Weights of a small GPT-style language model, trained from scratch on English Wikipedia.
Size: width 768, 9 heads of 64, MLP 2048 SwiGLU, vocabulary 11698, 70.8M parameters.
Architecture: RMSNorm before each block, learned and rotary positions, no biases in attention or MLP, untied embeddings.
Training: a variant of Muon for these matrices, 793M tokens, 6048 steps.
MLP neurons of a small language model. Each row is named by its layer, matrix (gate and up: input weights) and neuron, and shows model dimensions 272-399. Each number is 128 + 24 x the weight over its row's rms, rounded and kept within 0 to 255. Numbers have three digits each. A neuron's up and down rows have the sign that makes its largest values positive.
A block is one neuron, or neurons of one layer that tend to fire together. Before each block is what it responds to, as a language model described it from the Wikipedia text at the highest values.

Table header separators. Column separators (pipes, colons, semicolons) in the header rows of Wikipedia tables such as career statistics, election results and filmographies, e.g. Club: Season, | Team |.
L4.gate214:096195106163124105142121115110100166131185159113094129100147099140186139117126116129107155147140111182141163185084133147145085149101106123135120074152134101153145108113096096135136135120125115140148165109127171128101151118144120146144128148109109151100066112143112128102173154134100132164129132104150136109103161137180147130083111111116144099099145136141158138104106122099128131132105
L4.up214:096107148108073185120101116122102121173151110116116130097102123088126120132084137128139150156122131142143106112112124090152099118128134080146130139137137130142133166099150114102079138117144132166146139153136160120132088138153191092133136126129142091142128093091127106118153118137144135107117172079134150118125142168186144089134103134148144149116111139140131146160140097151136143199156
L4.gate539:101102138143107148176148110122128149133111135096154083116135131144118129103160140153149138153128132118145143147120127108111158146134126146085142134094125152086127117126084136115121088139114117130150143111148147129079108124129133107139126139145147158096128132135141131143157134124118150091107122137141131096144163123128148118178103126091159098111101133121146112123123182109131135125143
L4.up539:133135091119077102155129134143173153119182134154094126157155181123134167105117123113146085139109098165129176156100149126141125101116111113103123085127153100146141157125119152124097149116150161137147114142140144157138168149156112130093146111139099133156136134146130167120126146105124101088120157173160121151129109110120136128157126138125127098135150115127103098110139163131114140129085
L4.gate568:122111116110129097126137138135154138173127124121134137087163125164129101130156077141079158076129122148109126184130135118133111136122083138128182143129126137107102110133123132116111177133149096127134109134120133124123083106127160175123098152097104145140112123128166161150098119098104130100120139063125176120091066117132117100124141089124135133144112127167161117138120141133137122126120
L4.up568:127127096174139089133140091139091124106103098159093102156142081108096056135142123132093128159118142108155124099135120118135117133105129171073115120145140128133107134105117123123095137173163123110133131145146110109112130102144137160117105129132087147081112092082135091136160131103111071139178145139119131141105158127114123144133123085124116126126081150149114129089068155064090136155124
L4.gate758:084148121144116114117162106114149140110141195087174119139109122098136119103146131123132139110101122086110103142112158081111124134097138155113128116118089098088116126132080177113124107162126076102146122093142125089130141082138115124127143149155136121167141108085128158164138106111105079126144114091131095126140188092127118122163134101145120173120103097104121123163120151120143102107149
L4.up758:092122118105091147116155146058122157103103146086127082155150121119104097103145109110121148090170142090094154143121108127087153144106127131144146131192125147119118156186132168075167107189111121105148164114160100116137122090119089098152177110167142089140096115166144104171111116139092100132128113125125122126152100136184136144092135118104147149168105135134154121153116116130116100116128
L4.gate762:107167120164140128100127113145127113141130108128110122193130158118114138102085127117124126138153138133149094124122124111138140159138115133150176141146125112113140041141076164140165129153148115081122118173123100085158094145144133138148081130102132104152178146178135122169116100099115102140150137136134143141140123165119143123129121102126134108127117112116155136146143132114115130120152
L4.up762:093112134109133122160125141102139120138175124133178153130096109096146113133163139138123096118102129148125130086197102084169140138167112153124096160084118186136148101126120094109113104139147149157138082111145099152104128126145100127146129128154144136124116126127155114122140144134156149108150139157127128129132132132087143106123121142126146162128107092144130122131104083153113095088134
L4.gate875:156131108153165114108108141146111155121136116118146129123131141121138099129126144089087119157148068134179116129102092094096154112162127124126147140107146119140101137140071086076136145115122187156102103123135133137107107109146119116149152130142099132144180112123147129134133106110181135144128133116112161077147147090115131123088131118101133124127118127152123107066088093134146111138111
L4.up875:128115122110124111088164108103127152072130152111152111153113172151162111103096171120098135135082104126118121125120083089149136105120114138116116143138096138146155156153086088084141145136160166096127135080186150095116146139181145114178148124095077142116141146087184106129094172122109163136119141157141121083153131101159117132180109135098143143096103134157122166132144105086135111129125
L4.gate1006:134161123174161077090117160112120114081160133113080117102110161111117091133104097095122116127154107134166126127162132109113120130149132117100162120080134110093144142120146114095157108152173096123166103126126126139157135113160108098128150142150106102146127133124140158146123098128128183140128098122126131131115150113128151131071140125102172160110077115126166123103126100085116129149149
L4.up1006:160102117142105115105159102120129131146114145109104142187097160126147116187097103120111135097117174128175118099083118140162111157188072146113130143089147119111153128117111097120143114118137144107115116172164103141140173095128095141153104109165158123095109117138109135136100106112124137147149113152130122128135118117129149142083139115113102112165088104156131104089077139112173132103164
L4.gate1040:140062101118122130090133097128129121122111135095140118136168113152114121144203106131116158094137142101093110118110114163083113161122100119142080136177136118126088159102130096136153113129127148115121140123072126126146118105096110137154172102141137119098155119103130083087135140121131131079102137125127106122169116133137096120170106125151142122131126129102129104164125118113147102071159
L4.up1040:121137133183151110104136098123165118118154148121105105124199091103113115088111115155110103159133100120142144141123105141118113128122111137119129160122098082126084119086152100090106106143124170128101095101156141132122165160149147125126108156105135116134139113153162157098170128109130152150143135115125153134093161148130158124101154122107159115131161129144119162156147121160111096084117
L4.gate1129:138113146164112108146114106126122110168133123104109171102107118142163123135134142130091112118121122090121134186140109113177117121125141145118153119133109110136142109162103058130118132158116121095124162115119152109113133100127121107090120130165113138137120143113095155130159138151108125114148137142117154060124128133098112155115111107129160142073112115135092106095095130090143172126130
L4.up1129:132147132110129128151126139085104131116141127145112115094137104091109160122114143127153119129107132107123158149134140153124123112159112148132121197148155093107123106087142144100126150104124113119168172126126145146119125115085168157106106125091145108121100135140151158118135127175162148096204113103089078063143114146166102187097113126138110176104113132180111093126133171137133145131181
L4.gate1237:161108146167187100142110104158138148108133184076090162171120114148170091108125168136118118130129141116138153122164101109084120127154113129124129140093100125111180112089086140109115122155140112124156075179129106139116083152148096083120136137115108106135134078080110136123158113098131114127170172124165124104120167115084091120126114119127116138111101122121140126146138079142108145141124
L4.up1237:159117157102068133151147176119137148141134125100146098115090117135171084126095127140107138143141125118088139115110121124108117100124108092107119132143124121120152108131110104135111136107103126124099087156146148133124123147149061101101168124107139083149124161125140172116136084126153140139118121126128111101138123129129108158090143149147145132099121119099113119091128136118135147119140
L4.gate1492:118150122148101125116128158159110120107110096122121110135149146127166132110130123156069144156116125120116141134159119120131128083081144140122133114187095093100124140143123129118127141190092133093117140138085103122097150134159190089125141183103100140106155110101135113151098141126091113151138157131118152124171175157124119153091167147091134099137150131092090085123106122099118176163125
L4.up1492:119112140182100118162132111144108152118109132121147111129122120145126119120118143070149185130124095090133099132089140134113153154139121146115091116133149143114099123151143072125146113115104135137094134158152136149151139124123150149107131109129156140118141122116149128096169099144110130152101145108140096106138107110087119142161133135156099126160142125150117097112113113124151125108079
L4.gate1631:128112142127113133172119111110099112096140181134128115132146137146139113110116126136111109144140110153088148116145127127125108176137148123113162113093095136133146093204117146094096080131138131111117149092143177128138118118132129135087127140107136163113135113112115108105142128118142131129116177130115139183130181092087164156170096113114135135143145118132121161195119115115094101115135
L4.up1631:139124121172137119131143154127151130161172104110064144111163135084122143147175110116150101093157138129085153143094134097120130117141146134160083109151145161128126125101109113144153176131119136107109107114094144151137162095137130105151120118162154178094129115079149129137097160151112116123122115095088121120116103129159118139136139152125132141164120091115109108167118139118130071126137
L4.gate1723:124125157137140111111126157162162127159116091097128137115155141142135163115142154163117107113105128082185140133113106172119128138130136147137077113111149101121145133096114100061086143117101125129117089163130099149119073140170114128108091113155122084177109139105124112120135118153115135105108128141147122158110109166158124127090147134160133143135099139141109149128146135165128149155124
L4.up1723:174135108148104095146128142153132170145118125133167081122148126125095154150132147135123134094118091135120136069121136119129117134154108113105141165129115095143132126134101131092086104133134129140134115139097125098143105153157157144136106161116103146102099123114093124173102174138138119146150116169130151142117127157145116139151150103097131105094097116113129119144141155142132149134117
L4.gate1939:123146118112102149160110143102140155145131121123088153120104185091106130158131069131127101138166130111115101143094131129092203119136143134145113142141113119136150156144116138137145103099096137165160174111106162191131098059143157143084189100147155104112163119110114167123110180136146125149101153130150148120161128099118135133075116176098164124147152092136130172103129112147142141126134
L4.up1939:111140127135121169075135122112155152112115125123143189133131087139064129120140098160122089091096120141136132144109138113103152143107089119120089138089138078093126107131133143117172143141117131154120105121137180118147129133118138102152134128151100115156134116134146142106107103116151152112104148115138167089131102104128145151082126122125153109105137145121109125118116105122113106107064
L4.gate2006:170116131126154123136113119129115171143115111139123109147113139157135074120124139176097153109131140105136162104117124157131116138075107166155137124124153167139126137159127135125156157136140139133149119133134133140120124141156152111060126083153147094162138161096105130098144173101146085162139164148119139104107120136160074105080137107122129166071102170153138126151170102106140155067118
L4.up2006:144144186155107121107123132114103122095149119132125094150116109141096137116130114163139170109131124106144112117084112134133152150133130179145144121108116110131134092095158106118132134135104163104152131130142131084112072146081173121095091138135130094153116129090134150142132117101145090132147199110125150114125121182164105131145129105122106162075101178147091140132138084090117148128111
L4.gate2045:174168113144175137074178145118098118106099129125148116126065140115121158162149094115112104154130118102145125141130125094158132125109143100141129067128096162101133133129141152081202115156168157127115092128151151133128160129096139134120099132098163110119139120121126139125156114107132150149125162071078114114141124095119135144206155116125164158106146111177176121127166134145120119158119
L4.up2045:116119112135141138109113118123148132132095084109147115140137158098104119113094126138155127100130130134145142109122096103119148096115087152141169087109167084109132078138103137097081127123146096118121094152129148102152086128084128111121124118102095082168130102114112112128137125119128180181114152144122109124096148143111109115137124125111104149112116137146123141138114122108125113136120

Table stat cell separators. Spaces and separators just before a numeric cell in sports tables and election results, usually a column after earlier figures (goals against after goals for, percent after votes).
L2.gate105:139092109125168150139178111111107145147169143127154129108139101134115143155119136126131107125068109126124094177117137141141109160169122138133091125189145130124155097161136124102098145147082148103128096129091204151110099159149118123154117147107112103101152147106124095116114130133126131153093114117126123117088138170086106094142131093113139106134134118117130131128124142112127182163135
L2.up105:139151111145137140150153131145141172142166147121152085120174112105135138161138099128138107112088093108095108128147101130142125156133103118150126129139090124151182077161150150157086162106138101134087104131139168142116121193146090138134177134088177126135137149107095130142132104102134149147125144132090119100151081133148123069141134116131126116123143120084108087128144113107159109128130

Table header separators. Column separators (pipes, semicolons) between header cells in Wikipedia stats and results tables, e.g. Apps | Goals, Party | Candidate, Nation | Gold.
L3.gate167:176132136099129092115131134134166149096110107122148093138137124116154112112152113093097160129069143103102141161176120170086130104121103120131129166119109140123121112132115081090147150146144109122111106101146137091102142103127177082093102134126165132156102131129109104133125080135128146124113150123111131136125134135092120124155115107127176116096114103118151112104109103130145111162097
L3.up167:145154139119130144101121154140135085137133155146147117099083151088156095129155147136162162149106164107143129152138132121091147104107124077142123154088101080154147099140142110122133143138147126141123191145130153145142095118180143140177116124129150151118114099123121131123129151156122119145152144110148146115130135166115153116142122136131143150121121131119114117089136124146126122120120
L3.gate415:144103102119149112127165122132157108133111112151114101097114145131114071148137131135106111110125151114126141135139108149116110140122099168159131137170111107092114134098113147099109123122171121103146115131162126142163123133087149105112137150169127154119104081112136117120146106091096110113163111155108133134093081147103104117140104122106067097099127132108121150148153128119115165158113
L3.up415:115108145124064103125117129158154137137070128113152128137146190097128161095092130106121123142113137080130134150150101087099123111125080168130150155122133113075110124162120133135077114098183146110120173134142118131102116137112144094106129109129122151148107127097153082131124123125125136115128126154092125136152137080122126121142119135185126146086118162152108145136101105128169180164166
L3.gate488:114161134093115115123108149142133097135131116129099068149112108080175123129132142162126135121065152098115101143153125111136134152129083139121112130147116126137120143123101131139116121158128091105091150138164142128169115163147123158121142140109118104144080176128108144139146132146129101104140119115101083097137123150108103137133121148156130101116141097123132110148131122151124115128113
L3.up488:185130120133100135143113131128090151105107143136126173177161118110145179115122119130155154149096129145159145095147119116094093112042085132163104146092124181129107149119130125077163151137091144121126160147135093128142165136180127089071170150103109106135101109127120104124126114097145161154115134130131148110133123133064129138121098113127116114128125117107131144122109151142136105134116
L3.gate1292:105120174109138141148157119072127092129121093143091135151149123127141106139124053129153109092099140190167123100106119095145109135133095139069117164190131147090113137127139124105100150109139124108131145145139136101192123093135136154137100143136104108128162123144121125132135145100162088134136137121104157104139140170141125160124135165164125117144113113136143123115129114124125128096076
L3.up1292:142122154164138138128144128151125130112135132129202137150149162142103071167084164151157115163149161097112090166125120107141124164087148101136131088111152126151149159173096136099116117111127111135159149129140132150173163098135124138174134091126126141167136164112168111154096118121124158113107168123163100148138127133104167134141113087110125149130103165162174136079149120136098127148147

Table cell separators after numbers. Pipe, space or semicolon separators following a number in sports league tables and statistics rows, such as "15 | 10" or "25; 8".
L3.gate214:149111082145112140151197120143117096113157155152130085138114158153145150163131147133106116104118129128128127135164117104145147108134124128160118135106113114113144148122156136148115180152158143099130139128118125126125156130130109183117124132094132157113140145167110111135199112061204133149138109088134145125127117144138162107159133113145129103104130141137153103140111127147126128161106
L3.up214:178099129092125136122161114134124117170145159129139128132083158099109148145125142172150133135148163142141122128118141139172132111187124137125136139112139112114144089094123135097133147123155155178085105105163178169134131116135112144139191140114128118104078153077168141134128150113127075103123097132141130134167134131154142091115091141119124126097108146169123166127153095087119110122141
L3.gate936:124137143140114114123159164145105118119117137154136126161111104067127113143135133141178105118136127148124097088063089136139112135106104111093147107137129113095136109130129117091180105182121119144135127131089124099087117123149143140094147137094178167127200136107120163124132112106133121105110140131089112139130120159131151125133135166136097115103119097111158124134173152111148144112091
L3.up936:154117156173102085157141184145127165157077121139127104153136092077166070131148115188112115106118119090141135116129134164167117127146151104116112136075149119116110115108121126103109129153104121148110142098114134117076123129156139159112107122075163164100157135061118142093137145136154106138133126157120163136120159118105120113091133144156119111127144139117181120086142151114116099121122
L3.gate1117:155129157100136111106099127128131154156144180111123127170151157142156097135142169139151107120144101140114131106119112213149174141074134141130116120130133138141128152132119151092138123112155147150109129147154140162141184124148149139118115131170131089107116117132109109146154140133119129153141137094110109155126169129132116113147149164167153123171156127121110139122133126141123159139121
L3.up1117:134114104102100135148093147151114119147153155174128159094145117186157125136146132136085162168115108108118097117120157130166107162099130082127129130071130091131146120086106097108173149117138143134127127098107122108123118144154126164163119132122145144111115121080141116135123102127094150128111122095152142148104123173118121162114153165130132111122164104122142100145137097136113166116147
L3.gate1238:104118158147125130091163162098136096160153156135165125156136157149109161140117133134150095134089128080079129134160139116137145083162134127095101100153104136152110128176090106133143111104142160117102141155146090141099165096109141147148121150155123166116139164124134123121160132132133095171128105139120107142104144142137132091149095127058133163118097141120103154112128105102121144123106
L3.up1238:146096131094129136130126101153115150098127147119177104125115134087115095147190131125079154102118141126126132149184148115111135134089154170122118134119133131124121128138132126147088121115066160126130117113154147108158164169103165096127186119130103141138142094131124150128122122133102127111153116105093123128086095115124136132132096090132120139143155151115115109174143111135128098143093

Table column separators. Pipe, semicolon or colon separators between header cells in flattened Wikipedia tables, e.g. Month | Jan |, Title; Release;, Division:.
L2.gate1140:083097128104066111134152124174138146135135159135135114098103129100126117187076146122145110147095135132120176112113155162132128143103137164125115151143150123155132160091066108119102126154102137120101139120138179139131103173177143139142101138129106093115121148157119149149149115168150127107143149120134104135163122160154123112103129090094140171163126109119133089111131131122138115133159
L2.up1140:141136128135124159124132091099119122184124068156149080080176121159164118094150154134136129110136116117149141112121130113130113098136080092089132139082115154102139090155140083112120145123130157108164123157102140127141132142156106161098103139123127118158132127097142104114161111143175125118149115090148114106133129130153110133155124123158113122141101140089138158134163162173111121091158